From a checkpoint of a small transformer trained on Wikipedia.
Size: 8 layers, width 512, MLP 1536 SwiGLU, vocabulary 16384, 40.4M parameters.
Architecture: RMSNorm before each block, no biases in attention or MLP, untied embeddings.
MLP neurons of a small language model. Each row is named by its layer, matrix (gate and up: input weights; down: output weights) and neuron, and shows model dimensions 112-207. Each number is 500 + 25 x the weight over its row's rms, rounded and kept within 0 to 999. Numbers have three digits each. A neuron's up and down rows have the sign that makes its largest values positive.
After each neuron's rows, "fires after" lists the tokens most often just before its 100 highest values on Wikipedia text that the model never trained on.

L5.gate860:511465507531489451520519527505512487490504507488487480521501534519475560496523493512507472514501496476532525497533479496514488503527520502449542470494465476544514434513513480516537504489496484469490510532500502484464518568508523496525464500523469476521499500533515485457498474529510510488
L5.up860:510522489512500484481506470505505518507505526496486548480497520497488526499474506498543482516486501493491476482491474489486506524492516529489512483525532486494536488578527464495489499510525526489509516496492484490475517537508516457467473479495493485471486528467538510516483484481533455455
L5.down860:524500479484488470513465518505503516518518509473453515513507464518516485525501504505474504503500479540469538542498527516516470524521493505500494467525458489502486530484511493484468509499501487536539533554553532495489500552488550533530506486483542516485512500439505498509455490527492484496
fires after: " the", " F", " The"

L5.gate96:469507506477515509507503469541521509501481486468484463539530507486499530551490497486583457488532513492518464534462500504532484482514471528497484521507506482514499460477535520488538426508520551512494522497495485486528488501551531506493510507510532524483504460487495435515510541473521514526
L5.up96:501516495494508502486512477489457536546487473493475492516464473519501482511493466482489511472498496485488478529519434496472534489525532517466530475472489520484450536519501501463485524498504474519471508472534506489487500474537501494476482537524509485474522446475519471520490497486502521506
L5.down96:449520467514499513479525494516533508519521531524508517498545501479511495529450492454541462494490530454502507491477475522523447551547506500511503470501495507495515539509525486494520491510466460491489472498541486498548475456497503525502495509522481513526541498542520486541496489445476530473
fires after: "3", "0", "7", "2", "9", "8"

L5.gate1000:488486533483454516500547466502484518465511540474497496489460492500491569525492502519487515505501477499513506463514508525508449496542525487518529506505509525483500478547503499479522494464491509463514506534514483493473464551515496509477507469499511476513466493512515502493479520468518509480
L5.up1000:481512484471523491491530461523499500495513516500491501490540484506488535464497528493487526482538423490495461487492512499505508516473505513575490480491511530460516535509517538467480463556507483451537527505513526492505539556455518539481471496468469509498493511521463499485497482476506507489
L5.down1000:531484504484539484497487484494490507512512486484488519498518487495480503489531521497493504482473457493537524477498506518497512549496542460504529455541509480526495530503518472485497498459455494474467479518501480472491490501510519506522464517511522543482498529524535527483528441489450511451
fires after: "2", "1", "/", "-", " |"

L5.gate701:496497531509528443507497476510508508490508495512531532501516523491517518521507452516473523479518487501501514498470495532514502517510497486513502523530490482479517489536537516561525473487491516502470480472473479478482521488494519500522434474462489478482540496595519468548525533482488537538
L5.up701:460496532492483508512506492520446524563499499510473509461534504535536490508478485519463501504522517489506524501463505522511498501534499492505485489472518496470501491475518513501501495461522497461493462499480437493535514498490524491477473504451468521484507495540505466481523534478508515510
L5.down701:492514510495556496496493504474523542464521471454501511496524500481512474513530485473490510504462491509479499483495509484486515511502502541532483482521516514489466502523490477515516561523448531498543509498569486498487506499589479509493511472452494536539495534463473546503525510512505521574
fires after: " ", "-", "ep", "–", "en"

L5.gate446:506494487509488496484521489509492503549527517527482488494505477481476520535500479503434568524494493529508526494470516459509460489471479499451527541514532501490474492528482461496483478536515525480497504506500526535477539478549487529499474529528493494547525504510507502496500426478510484523
L5.up446:487507493504493499510491476492478489467524458487500472507494472520490532517471440523466516474469496515488493534478503471523505493508443498535537496490522481547499488508507462509532517537519537488480516500510481508482509497536470542511501487558493452493496491521528520502497464536482452518
L5.down446:489507506469490501477513484506539519479540460487500551519477480519489515519458515505473493506531563532493490529447461509481497479510504537540470491486516467529517459492462505473500486506504479485469518490485475509507481520516511523491541507523517464481498496542515504546514534478481496490
fires after: ",", ".", " However"

L5.gate791:471515504507515491472477470478484464504508485481459450510519536533495452543487474488464491486476501556496490509522487504513519480471513524487481497476493497489480497456495493506479504482539503508462548503501503529506482533456565442513530488474470536479547541489475492464545535497494468499
L5.up791:478536502492514495471499470502505473477528518437449447526495518483492440540508498483496469485464525525490468509522507503494522484461511516489467493483504512519489525469485467495486493465549495481473563500476512504486486547478557461502498462465473521458546539492465518469545516497488463474
L5.down791:510483524512498532466499522491519475464508509485444453487501492503509475493521477526454489508501492495554489520564505530478495517533529516475515507506517526525481494465499494499538490491504522509518507535506424484487516525524505471507542440486475542509500523540490535484553503470483433500
fires after: " in", "\n", " of", " to", " for", " is"

L5.gate1341:500523481470510484525503486531477490524498496518506479465504457497511463488507514537542490532497514487476516490481494498465511504454474496521513555495509501460505495465475507542471498532494514432509514504469507480502510501471517476490508478492510516487437493522476508501517501443446491482
L5.up1341:497483481526518472515505500501486524530490476512496510476505540452487456496523483510524513534498504514535499518540530531479510474514509508503481483521486541477484489458470470516490489512496502482483512508493522537456515542480503484496545503483481447501484491533494490498550513486487514493
L5.down1341:527528516507477500506435471500578459491501498500501519466479490545494500503499485540513474509496494496490490468508504514505529478466507487515429504528513504489506507487535488543483488467471477535517461523513502487514489439498481495504500518550522482510477531505525466502484480471540497520
fires after: "2", "1", "ab"

L5.gate1476:489485546448532485483452505563495487545451517504494503482499474468532520515491456528551493514511502502548463490469550508513536510480470496492480483531508516514479489482525468475534486515525522498503493490458576478475485525523511489523510494509492469519494500485502475475471481529494508496
L5.up1476:506447515495490497509478532520528465553482490467502523497512523530490474493484479517509479517531537526539502450535468537530509527496496521506485489522511519465476505516494512503521479492510481482489528478489554477517486513470532485540488508487464498489456550553495511492517534462531497492
L5.down1476:497499499546501481504489528482506500540501487465489533516525485498499494517503483515445470499484485516497518500540474440492525511533508534497539446518510478514494528523486473466457522502475494539509453515484540485487497474472547486491471526514502520480467494498495499496516553488529459501
fires after: "1", "9", " ", "0", "\n", "2"

L5.gate919:461521538543469531546475537449487494498493478565507526472451468519528505467523525513494520507512521504505473504512507499509470522507470534520509488511514482508464565484526492536527465437534526484528485481485546533492487480505507508533522544522515514549489493513480487475471450464556461458
L5.up919:449465526497511504493501521456531502491500440512503534474485523515549504460524500489514512526535545518503470493496537494516498542493485450470496522489530485498490551474552510551482504519493515510499484461511565521508486479539506503468502497493500523471454515524527488495519515482531489456
L5.down919:525472515510495502475479497476524478506454458557516475511482507493495492500500534500519484460486526527517521523503488492527535529494536479463482464507506516511518520510502500469506456453497526535483445530508500517528467492520509519558509537530481548512479477480481506484537518496532485518
fires after: " the", ",", " is", " a", " ("

L5.gate472:481482482492500543480535453499476569535512533534515523491478505466525529477494520485492505501495480519455485482547513526518475482507494533489486479532526530520524508490500494466547498483520454539485541478554486493483489482490537493476467524500506544525508531510476491512507439474559506492
L5.up472:479501511497495496507481517527495495474477515483509554524505528453449483489539506451503509477509490468494507471483511470498501427464468508530476497521437489471501527507510461552528527502509508486515495445527495480490520513471470489519497553474516490547434535462485502480463508530527492480
L5.down472:486461515472501477566508506505483546484473485527501507511548512492493491487486498500491510491497537500491486487487531527510523455539531512521487475437492489526509473468500462516432470501521510482478508475496485477471470494515519526501503514505541484508486498459486478478556513506467497560
fires after: " was", " is", " are", "y"

L5.gate1021:459548502499496519524572493517508506432514507508468538474544510500492446480494463540525459503474502523497522481483518485517533471505502520487468533486514536531502478483493500503509495508502498466462476520479511501476507506509444510444529473514491522481492504498483526477563517530520522434
L5.up1021:471527486529521459543519467482487485509519478489543467503470466493480500480510507449475475485532486508518468517471541505494500509469460485473464539449482489503528532454484493525508491524482512451492496507491509499478482531483538512507474532549460513515470538535501502516511447485528494491
L5.down1021:481505489513478509493514491503490502478506492459522446512521509507500538494495502502515495503520481490536506479495532501540504505504482475508531530496522453525481488532529465497499504461484529486558478509482476515461536551488582523490507553513474480512514536488494497544487511518537494500
fires after: " San", ".", " Santa", " Saint", " St", " Cape"

L5.gate354:494501505484499509518494477508516468486494529475493507504516455542517481556495508510493490498516568518511516507465520471460502495448516528494488500529458489526504461516476480478492542487506503496489487476484521516480504468489534531501465513526525557518497512512476474519553526482468508443
L5.up354:514507479514497520534488510458480502488449503524539473513510512546456501497489509509503503518514520519486495547499466509535479519519471460452490548467482554524525546510501523509514491550492472492482492515474437520503512504477515486483496525489500483523470498515532500516443519533479508534
L5.down354:492550495537516533452502500556535517503494505488483498466455522486515475449503504504503503479497483476506536571477508514471507459522488492523489455469503470513514511513507468487499445540450501458522476502483458509508490470522512533536492512501455474526518528514486505539497500547483475546
fires after: ".", ",", "^", " ("

L5.gate970:493497495484484520518513501485501532440546454448488491535458521519483515495515475539518508494515529494492480509501466484527472508492510470470440466543492488463485545488494463501471508495477548512521505492516498510494492546518508495511506548523528504476509483457507530458506486468479495530
L5.up970:486510501474527501512511506496460495542498550455494527494508452482448495499465473481494527499491469526511463502514554498500495516479460469489479465524526501521441454522479511482489450500507537478477487483526506524485515537484485501512457483535493496513501458474504487503522516525485458481
L5.down970:475477466483477524464518508520467510500497477571503473508544533508503493466490501502534490502527509527499462522457501530481459507495505488520513443510485555479511491494472502481508489545479496567494500532498510474473459514483508549470511489524490500515488512484533498470503488512505481495
fires after: "3", "4", " |", "6", "5", "1"

L5.gate274:510462512519504525497466501491491503495493493501501526452554502564522513505482516495468485510527533512509487485459479471478510499494489541526528464488487456508499489515515516459517470515487496527496509493474463515515515480459513488497516482499480532483484498530492526549495496495494528479
L5.up274:547522513527521484481552515502499498522503485468526517508505558518515546499473521514527491470532482444482482465510501546501502472491507521476511509507494532506429483487515535460545513486541474488445477490540496486526494468447507516485518527519503479485486471497494500506466502453523502507
L5.down274:503503469494522487444477476500490504479452499518484524515518485504480552507497484483484458523498475534478522484497509475525490482510482468524513505560513476499525468520506508505487490480485485509550460492550521543521486506501504466524561527519513464481524503482522512515488529513458533454
fires after: "0", "-", "7", "3", "5", " "

L5.gate1349:487531495484482496494500498503499453472454552529509493515477484501488482440466509521503520518505471518505516473500484525464491467545485491470437558508536512481516501534487499487534504502465486530507478459506495512480510524519536576493485468537501522510487455535490495475486498510511490485
L5.up1349:486540492454506468503499489500481461483486547537511495498519466514503495468485492519479495540506487510493497448512487527499502493537503531508440551528563502482519504527523527484506503486467491515520476482504521516503511509521544589489496459512464527520487490532473490481453496517501518467
L5.down1349:453486489498512503510489458509485509480484482506483460506498516491493473502545482529505504502468515520509541501513459506530528528514537477512528481477518518488535472503511470503445504503468486494536537500488495524527472531495516505484516529484503510531505522479468498518446512508499495551
fires after: " ", " |", "5"

L5.gate305:487493492516534538482488480505512524522475526496483507504522508498506515533519494472460504455534508448493491529532532496473552471455458485508553501526497478506495521495503534482543510507504497494514479530553512507516532510501459505516460510513484472501512501494485488486496520488527535469
L5.up305:518494470528499494518497496493538463509496470516489522508497470490482498523502493519498504507464502464500516502531483507482505479487479492484528498491514546519502539526507521519454499492492503482488478520477494542450483520496510513528454512553496485534475500501505465443490512471463496428
L5.down305:465526504497514461535491513502505508504485528564486506525523496442497502550505509466501516481492508444547491457509484508519485474488504474511490518522526494508564497499530470496493515492476490517513515509535506492486504495504472517497507496544559493492481495486520477531546537525522472518
fires after: "1", "2", "7", "8", "3", "6"

L5.gate794:521476475527501520541526524485500523487520500544482476517452491510525492472459463465462507516467487525506483491522507483468495492477491513501483568490555497520481482481498533503490515536503544513543472507517515492491506498485527494514492496490480479493527464496468530494525508494547475511
L5.up794:489498520467481520473510540440511510566466525474471462440472511469506492489492492490533513487511535442473483511534530491504545488503490490448515522559529493482487476491521482482508526496518500502503479484489540502542496471500525504473482498476494453500477496502462519455482514482504492498
L5.down794:503519546507484492517511474479510502495498474476480523477538502512546475528507498533528500502496515515490490522488517535507520505525525530565528462495513484472518529478529484490474504450533474481514473520502490481493485505504492537501510521552482509515471538522495527478475517472447504502
fires after: " was", " is", " are", " were"

L5.gate226:500527517517509444502500473517463496440525523502468566483516544473556558499504512515498464463521497512508507479482500552513510502484444508499468486473509544503492520486550511462507507465496501509498508468487489457488557554509500489493469474515472501517535486495478462505546511494529514495
L5.up226:491509492561537502519486507461475516510476534525488542459511475503530502490496512510490479476516518498477483480447532485504470521490508530561455474453519468500477488516488515506486514455531495524488451495513516521497535476520499479506501486493539489515468459528473515504496549526471517484
L5.down226:524510542469538498495519525527534501511534479498509482527532528468497481521481471477473503515506522550497466513483512509472456513521457521472530470499491492490504452528484503507485510463490472553522524468457489493535414514528481540527468525480515532509508472478499524503523523526502478508
fires after: " ", "1", "-", "2"

L5.gate891:470472515503515493540498510555500529517495488500523508476474472485503509518477479507487567486530480493507471521496525519528487466516479507493482468457472491486488538519466454499520470506454501520505512552515461524508462510517505524500512516510501556538457522447504510534527510486501467462
L5.up891:549511504533486439496519531481471465499503511495502518495536547510502465510501488525519535510480492527510509544495505509510510511526498523521490460521468467511449461498487519518464507538503521497527495481480485476532494512532532463521482460522524538477468515520513456498463457521501490489
L5.down891:526476514488508506473493543480498487523537505510455506504539472496486512509528451513478504499517494471498496500499537519521473518469451500542483524490493491544536480476494476530513508518564511533530532537501510479497503509545553552505461522516509471471522488470499494499454480534488502509
fires after: " ", "1", " the", " a", "2", "-"

L5.gate395:527496504469515487485532468534512491505512527528489546499497537462522463465505475504515481495525553493478487481499474513466518489479496501507508489537472515462498510502472502509531518494470479399485454532509487524493550485447529579481540477521481450515541446508529514527483530493510530491
L5.up395:520487503490517468483494494500507469511500527507474536504493533477505468475501459496519482485555565475496468481494518536461516506496487521485479464535469526474501490495447529497520516498484464407490450532518504516487542501456531585468505492507485435517537428500535514525500510503523511495
L5.down395:488481501481491510491473498508482400507494484510458492531451470494488510514466519506504513481449497502538464438498484496483476501533505465524509491462538508504514517506520470482500515482470502448519478540489508549553508517551539487506535562524479482488453544460478487534509467507457555494
fires after: "2", "0", "7", " ", "w"

L5.gate1210:503504443488499497511526470500520484487512488533493495516482498521454501526469511504510459484467483495501521516496578489533492499540531498482499565440524467487520496475521508467498518491538502505512504527522518465477470502544503521498490502505494533500467497446488494503533450471494529456
L5.up1210:486521447481500505527524477520537490486508496506488486525486507503439489531477529502520477478480487481500520516508578482517473504558533513475489579442502470494541481477525496465499523491532495507509499521521507456468498481542518526500508493494514531492463471471500504492516460488497523455
L5.down1210:493494551479503468514508470509517465506501483501513484530455493475509508481483508500495560509498546515470509503495501494487531492478493473521480457482509486507522506507496488497553530513439523544494525527463504532494512499502527510499486494525466459468473505505500477532529503502468518526
fires after: ".", " St", " Saint", " San", " de", " of"

L5.gate671:466502533464558508488478477499549497514504507504506506509485471494492553543487461472535458507475488483497514489491528505482514503499535539465468548496517529515477473485488465454499523529490481473523454507476520485505456518512455514494528481542503507493524480523470505489510517497501508452
L5.up671:489534545456513510458491496519548503540474502504478514501522463478512488517509513509501498548486516465528500535496500460487518474453487477493426526549492508509477479491460489509514501555519520493494452482497501486510465509517514495490522449491498497519492519494547511481519503481544477503
L5.down671:468482517460533493539472529478520537531484518493478489551495482460508481501465497557510480524451528498466517501459468491463490494547515464512505544505491503492488443524501500490511490520480491515508471503472507468458559491508478481434525478525490536489467454481496464511534459549498519530
fires after: " is", " was", " be", " were", " are", " been"

L5.gate157:482491473540500489496474494514505456461521516491461477532515511494514505509500485542496537547499523526449497517516464505502521513530509486513487532496488540499492517485482529479476485503514482554498499515497497484525533513516479524531479513488440505466512503473502492449494532490472470491
L5.up157:484521500492471512507504462506499512496526479489471499528525493502505469528457469531469492529500496497434517485518475512521494496510501494540499540455518521509477562473506467496495505537531489517537483489483516504510532499515527537535477489492488519470469464460532462505532493503470522469
L5.down157:470514492463451484505480453509543506516529528517500479511554506477493513497458470527511471466485555492479450488536469476529466506522498509506494519540510501527518511472514502461509493505456490526475479519494516494534495519495520486485485500490477477496478489461540484493517494509500469539
fires after: ",", " in", " of", " from", " to"

L5.gate335:510491500527512521552494457529513505451496501519529469479533448457511528458552447499502470476488512488490534510450510542502505522508527518511467509542476486480527495511520496503489518509516452503494498539505524465488500481496504478563476499469521492490541536499485502515496513527471492515
L5.up335:520497501525505519549494465533503491443499473539528492480529454447502526467546469501505484493514532490490520516460509555497514523509530520505470524515474487486547501491505498520483516503509450508490499539522512495474513486518510503559479523497528515463516534517471510508495484522465504500
L5.down335:504543494473512494493496475473522510531461501542494462475523504440518490522514515479462544508508524529514535463498490494524532486522461504529541481520427520468553513501500539446517553526479536493497525519510505469477506488532501497492507536510528458489500534473506465520457538496482461510
fires after: " to", " S", " p", " in"

L5.gate227:498516556535508458552475492499477537535490481490523551532492469466492498490539497483554531535516537502473531498494474476531476470500471500470522495502506438496498534488471485512505534487472516514578517474517463500494501470491488500540515452488473513517505493510527535459501495532476489485
L5.up227:457521526534525457546519501525467511491474459486492507482494495501484505484537499518546549507479521523471487502474495440512474543480457499471496530492482486472454529540508504509519514518493474515494496491511506487461495497483490491506514491496499484480514492506525530444501524523521514502
L5.down227:514491487502534512500469502514483458500500520555496500493472473470535536481543520513502475527513489498471523522513475427520500457481503490543479506530517497491513491445500527520471513515456486528506499459540504476491475461540516541484483514522527480489492459522510519469517526471451500496
fires after: " |", "-", "|", "==", " the"

L5.gate1124:506501471508478484508502565498475470476524525475502504496487513492509533554511475508469531508515464493507529511530559511526495527457476529485476526481520524476521533482518472549496484511492441528505543470452525497506502494472473489544547495473545488472519542495507539472463585504507503531
L5.up1124:516501484490448539515489533507515470562494485487491513534527484507522546502506484520504524561503553496476480486481506507480555505490477489504478491492508510502485503536553478527485477482441508512478475464505512481474505509505503502523509511481474525564503544528487479535504490452484517543
L5.down1124:519494505481495534495570515527540541508547506536486494508449506496515457521487486482478503518540509481500486444412506503515512505496494505472479502509540490511501483499547466512477506488446451517536487489524467517477528509471484481481504464469496519506508503492494497485512522502524470428
fires after: " "

L5.gate782:458490496501496510503523482453505479446498487507514501510507458522514482496496478523529478474524543465482484513533513481521478529495546484476490448463527514481508521544487468517515488476484487487519496455489502504500540503496500468526498478485470476469484503511490549498484518523540492498
L5.up782:463476525497503459470455488494493493469522532546533501501496527538487454503484523506464478498520518507500498527501528493493471466441498498491470537503506480487521525512499479490506492504509509488529515487525528524462527499486468467478506451539504521505483512519501512490503487472528488485
L5.down782:445508471487524533506508484493492503549508523491502506500570494511522470493456500519532522513505487525476458481494520495451471518505528508510502486464449510506515494495506510516476501469465508476475462501523471493487521548477475518551489534472475513473464503506492487471488510488487463476
fires after: " was", ",", " is", " as", "1"

L5.gate864:488513465559484464487471511537521520421464521464529536482509514477488501461501497486485468523508517508533488499547504545494484519510511506473512505521485524541473539528492441453501500510475485476511492454493475486518539508555525457463546478470471516513482494501538502491464501507507493497
L5.up864:512504452488498424473472531510529521511474533531557504487484534489490521536514496478521434484504491519539498542489541540506521549493517566463475515545507486524459522523493489481509550466502486454525496513514481489509454518537547501524522503473479525489511466482543504499462489471487511526
L5.down864:516494528547506501517494487516487473498545512503504474500463503486547477549540517516541477524473503528518481514527542490499510497489497516486477520523501509498499537498512514501496499482464494499493520454488491531526534452483486519491489513516541482491477510502505488532517425512531495491
fires after: "==", "===", " |"

L5.gate620:520535449517466488489467516501507513518495509500510485502475494538489566493518506517502547491451524480487500517490529515502522541470493498499547469481527475501476513532522505512440471516490467451532506489483468497486495514520460558542495506490514508520488485489493510471481514486512498493
L5.up620:510538489547490477507522519493498535477486497487516517469461471475448503494532497524516548489454497508484528484452507488492489508487514522503522478501514499494471519472504547465486521504502506444503486501523485509497498453473486509499497493505487452520512546512494463526444497541497536522
L5.down620:523472475452516490565470488520521442482492502497486526465503507542479500491487507491492466488490523474464519483513512526476502522493483507501500499503443495490550498493530487525502497495469507528445494487500491543467513491518508512487493527490484469530495506506490529505495538469510486480
fires after: ",", " that", " and", ";", " but"

L5.gate909:520466495482511522498508579496480461469509478526516468512524496505522456516478504500466495449501464468483525483482501478510471522511533541488545488489493517500495521513492504478533541505448478512507507495515487474569489525480480474509511522500478536515502409479498512494505488525514489489
L5.up909:522519496506477508490506531460486476475480482523490508510542490511534462522497484457494511448534492467478512488503480470495482530507532531475527540498508545485486523506470511470561504509431530496507518512508503481548496508481473481502497526494490497486533440505519494492493437527543518472
L5.down909:499524485491502481489528516474473505488494476492490564495535482496509525511513532466496499461539528467514554509484488466468501466523545529488496491490478487510475482507498508498493497508478531480510481513475533475524496513487530500503506494450513521487491487543503532465486485504527508489
fires after: ",", " and", " as", " of"

L5.gate1203:502523504501514430502488483458567521510509491545503534463452488543510502497534461544476551525496507494500472468519509487465528494502542519515520465490520472512464507463460503479456499506462511488529504452490500469498517486512445502501513516532467477506508523458500478479503490465496496518
L5.up1203:492510471485511457510531485473548499526482536519520502492485503474486508481556519488492508498487504491450465483498516484485523499503559494508483511521546470513561506441483493529509518496495485442487495489523498482503547483446511541526465498497503469533524499472511496476495496481473493506
L5.down1203:485514528514525483502482510474538555468482535519501529496538523519486483523524495533493532513502509480472486479540498486520481525519548510517462515518471480499511499520460498528499492518525517517547488498454529505517503518453533482512492484529482496477534530480487493480524524512514493494
fires after: ",", " was", "-", " is", "\",", " Gu"

L5.gate1482:504484509481521501539481551522450531492469506557475527516543518486464465494470500546525503518516435516496494487513526474496504505514482526451483501510568479492492474500509492538471538497468491531526516501477469449460480525474502514538520528477518536463506501514484529496471553496540483509
L5.up1482:543513532495510512514506569501457469491476519555493527534514523489479452501492518530505460529510418533516499489558512476473461509511526546478502527508495455486470482478520511520482537510465527514484501506488482469477482522485466562524523523507524537476510477499463493481511537538482536514
L5.down1482:501558515499483503508522493488440469509527520479480511467499497535490460518471490515519537542452494472515507495481527465484477536473468509485474536517531470453483511499531513456474487445459510481518493468468468543546509486502490502531475526521508518550520557525551522484500484539482486482
fires after: "\n", " (", " \"", "-", "."

L5.gate1162:497481542463492506498509501493503487507478500470496541457524469516502508471497494509530494501478491416506495504478537501510476512533504567493506543492531503462463494527516503505495492491490485576476446450498519473447518512514476439477465505511549493507423464523499526477492504541548430490
L5.up1162:506511527473514474512479513447469495491488513462517509476522487510524511492478484510512490463475477488481504484447534523491522497516512538519502519505516483459470524507529475530478514500476490539534449482487514491458531535535503401527470503491529500552450492534469533496477467553537468515
L5.down1162:519467470538523555516502522517529493498528522504537453523517530525522493473476448525503493483493488507492482515490507539510521514479517515536529461506517482525487508492518484527475488533506488510485553508477513470507501501552532500486501476461503480506539499491475490498507484462459520529
fires after: "1", " ", " sy", " |"

L5.gate1038:503524483480514493480485546492521509520470487491531520474463501514468532499509513506528508489488492534516487491531519477551459496512475494518506512457482487550542492533510492498523485457485507493522544489503479488484531445565521527464497500534511530507505435468473510483527508492511510537
L5.up1038:493498460443539494463508515475483511492503455524499495500422482487502486462484518520523509483491477541538475483511506532510452498494500499504484526456450491528494472552465516499501491504539505493531525492453464481512488461529515491480492501535475533502489450485480518512540499508537489509
L5.down1038:476517558498522442525473507539463484496500505446537483479483459507487492467541539498517449521530485497497449455495536487448505534465449525512502532491484508476466471477485504476489473480480507507493530473479482508507497486453503475524542520510474484478519532479490499512534536486521555480
fires after: " ", "-", " ("

L5.gate1431:482496493503505559511472490498508480503491519495500468512428492466479530519524476479531548492469522473515498533480515478512492514476495508502479518502530500484525485480535530470477541467464532543496496511509484500496495491520482530505479541473526517493493484486488469517475505510529474469
L5.up1431:501478481467511446465507510502495472535507480463545524541518497532493509497489486515515492478514488524500498484529517524474493525506491491434535527512515479516514520500504505529475524468483507485551504499462494516489507523484523507485486505487506525506450479476509462513511514495493545514
L5.down1431:444472500544559488511496514524512511492482544546487463505502514468502485501523446501497458482542500490501468482460512532507547588505515471444460446514486508554528461504490495452488529459479579459471497516492479540492474533496505527512462497454496521502512520528511502486506483479494448510
fires after: " ", " |"

L5.gate828:513487474553492497489532476489528506495500491517556526537524484513508513481494518519554473509457475504517498476512524489524546514534517500510570491499535493514536498481509478507524470542500531470477490544512487450485444516498497515476488524528490513495499474519491528518432470479492484533
L5.up828:498485492478504475511468436451520513523513490510497502468512477535487464489504518487520526483543490562540476488494515492515518491514485498493542489478496497508520539455497513518515448494505466505505546517560522495532478495503518520514515510506513480489523502435508519501479474509501559488
L5.down828:477534503469530462493472494502443460527513458481481487515499458507489470497543517483487499489520473511521452486502567467479457519528473515492511498465511474525481506505533495480522492454483513477516514515514496511498535495534491451515533547495513528527529532479517501502504516505533565469
fires after: "-", " Al", " M", " al", "y", "em"

L5.gate751:472515465487489505521508536426525470513512499475509502474515499471517485473470467466491541494492505484477514505470469488573486506532488480529491510497465464477495506497521544469504486515493521506517508489551494500436485489548514469461481474475499526487539451484469486507462494523506511523
L5.up751:488542524521503514486498540454518520498504474513517489461476508492476521472436508495526500504439524489514491466543480537512502481489494487499496526546496506494523511487498488494493502493491486499509495541500530473511513499486464486490542521523499491424492472459488474484505489524525496520
L5.down751:513502504506504518481493499484532515534478490491536498480491517514515516470469538497487536527488509494483497520502527513491513494515521452511512531505472477476510514518516528500487529491499510517516500539481530508505496492488540495469522501516470526449517465511476488494498554505510481499
fires after: " was", " were", " can", " is", " are"

L5.gate725:485484527503497460491468526529486524493470487506464490514544497521504521489480498478469509524472508539508481513512503524508500535505440515492481514502475532485510518497493496486508504447490496481486472490489525508459506520539516542535521466458490487521516487537490519493487511470473455514
L5.up725:484473556483476544475502505483466505490471475485535511454515487515529562479514517469483458499484531456470484491464505505528497496478451517481449510507468522518500509470480488523538508447508489473509434507473521517484491472484472544509470450515462501519446476512485436490531503489491520508
L5.down725:536471483500496511526518508533528494466507502522529484539501482494484480528493496488538490477511482516477490486511479523497504465488513526483508459477520546485462491510473460479482491547487476507531483480506510499501498519508500491465480533472507494543505503505478503485474500523520485453
fires after: " ", " |", "1", "0", "3"

L5.gate126:541479496518519486490475498548532463467474485528514497478477490479501519510503544489505500509486421495500499500561477497493484534487503501452473488501534489521495484455518517511528495527484485493518510517456476498563485534493495489541491458511521580480502518534477514497524507512523502527
L5.up126:538504479497517522525530494501502507495481486515520521497462530513495541484475522482512512517517496477475498490514463537526523500495493482470495454441526539441520497515547490526503506514521467492496527505518518523491494501502480503528513493505519523506493506468518474540513521532500558505
L5.down126:496482503556506511470483521510480526507497521467489512506511516446470516506523503530496530511508444456486528497485524497551489474503528510533507504489534486498461496492506462477484508501496504510500482489504550520479480564515481550505472521497465531507511516474473518544486491434482525503
fires after: " the", " a", "The", "-", " The"

L5.gate1433:454441457533517492515473512517471480469496481524528449510479431472494468534515508487513478470518478484471495498514498467489496509492534479469515506486493491476488537512520544469479502490482489515518541515466481509523476498503476498502524453520514514472485481471523512538480531441551508503
L5.up1433:488496480498511508522509519487486508516535495497526494503462495492496493519516490522487446501482490495518436517505483542509549513535470496477489481477571486509516516493479542485529498471456491493472510528473471483516481544510532513490460494520460538486488505503518544486482479478499494471
L5.down1433:505465517511485504513505542524464501485542501505532489502498528508499553460502478490491501485496498422509511503518515535516532495524467486540543462461490492487507478506481472488504524487468481490522491506493503475447472527461455494524470482481450546513507505511473512492455522536503511488
fires after: " ", " and", "1"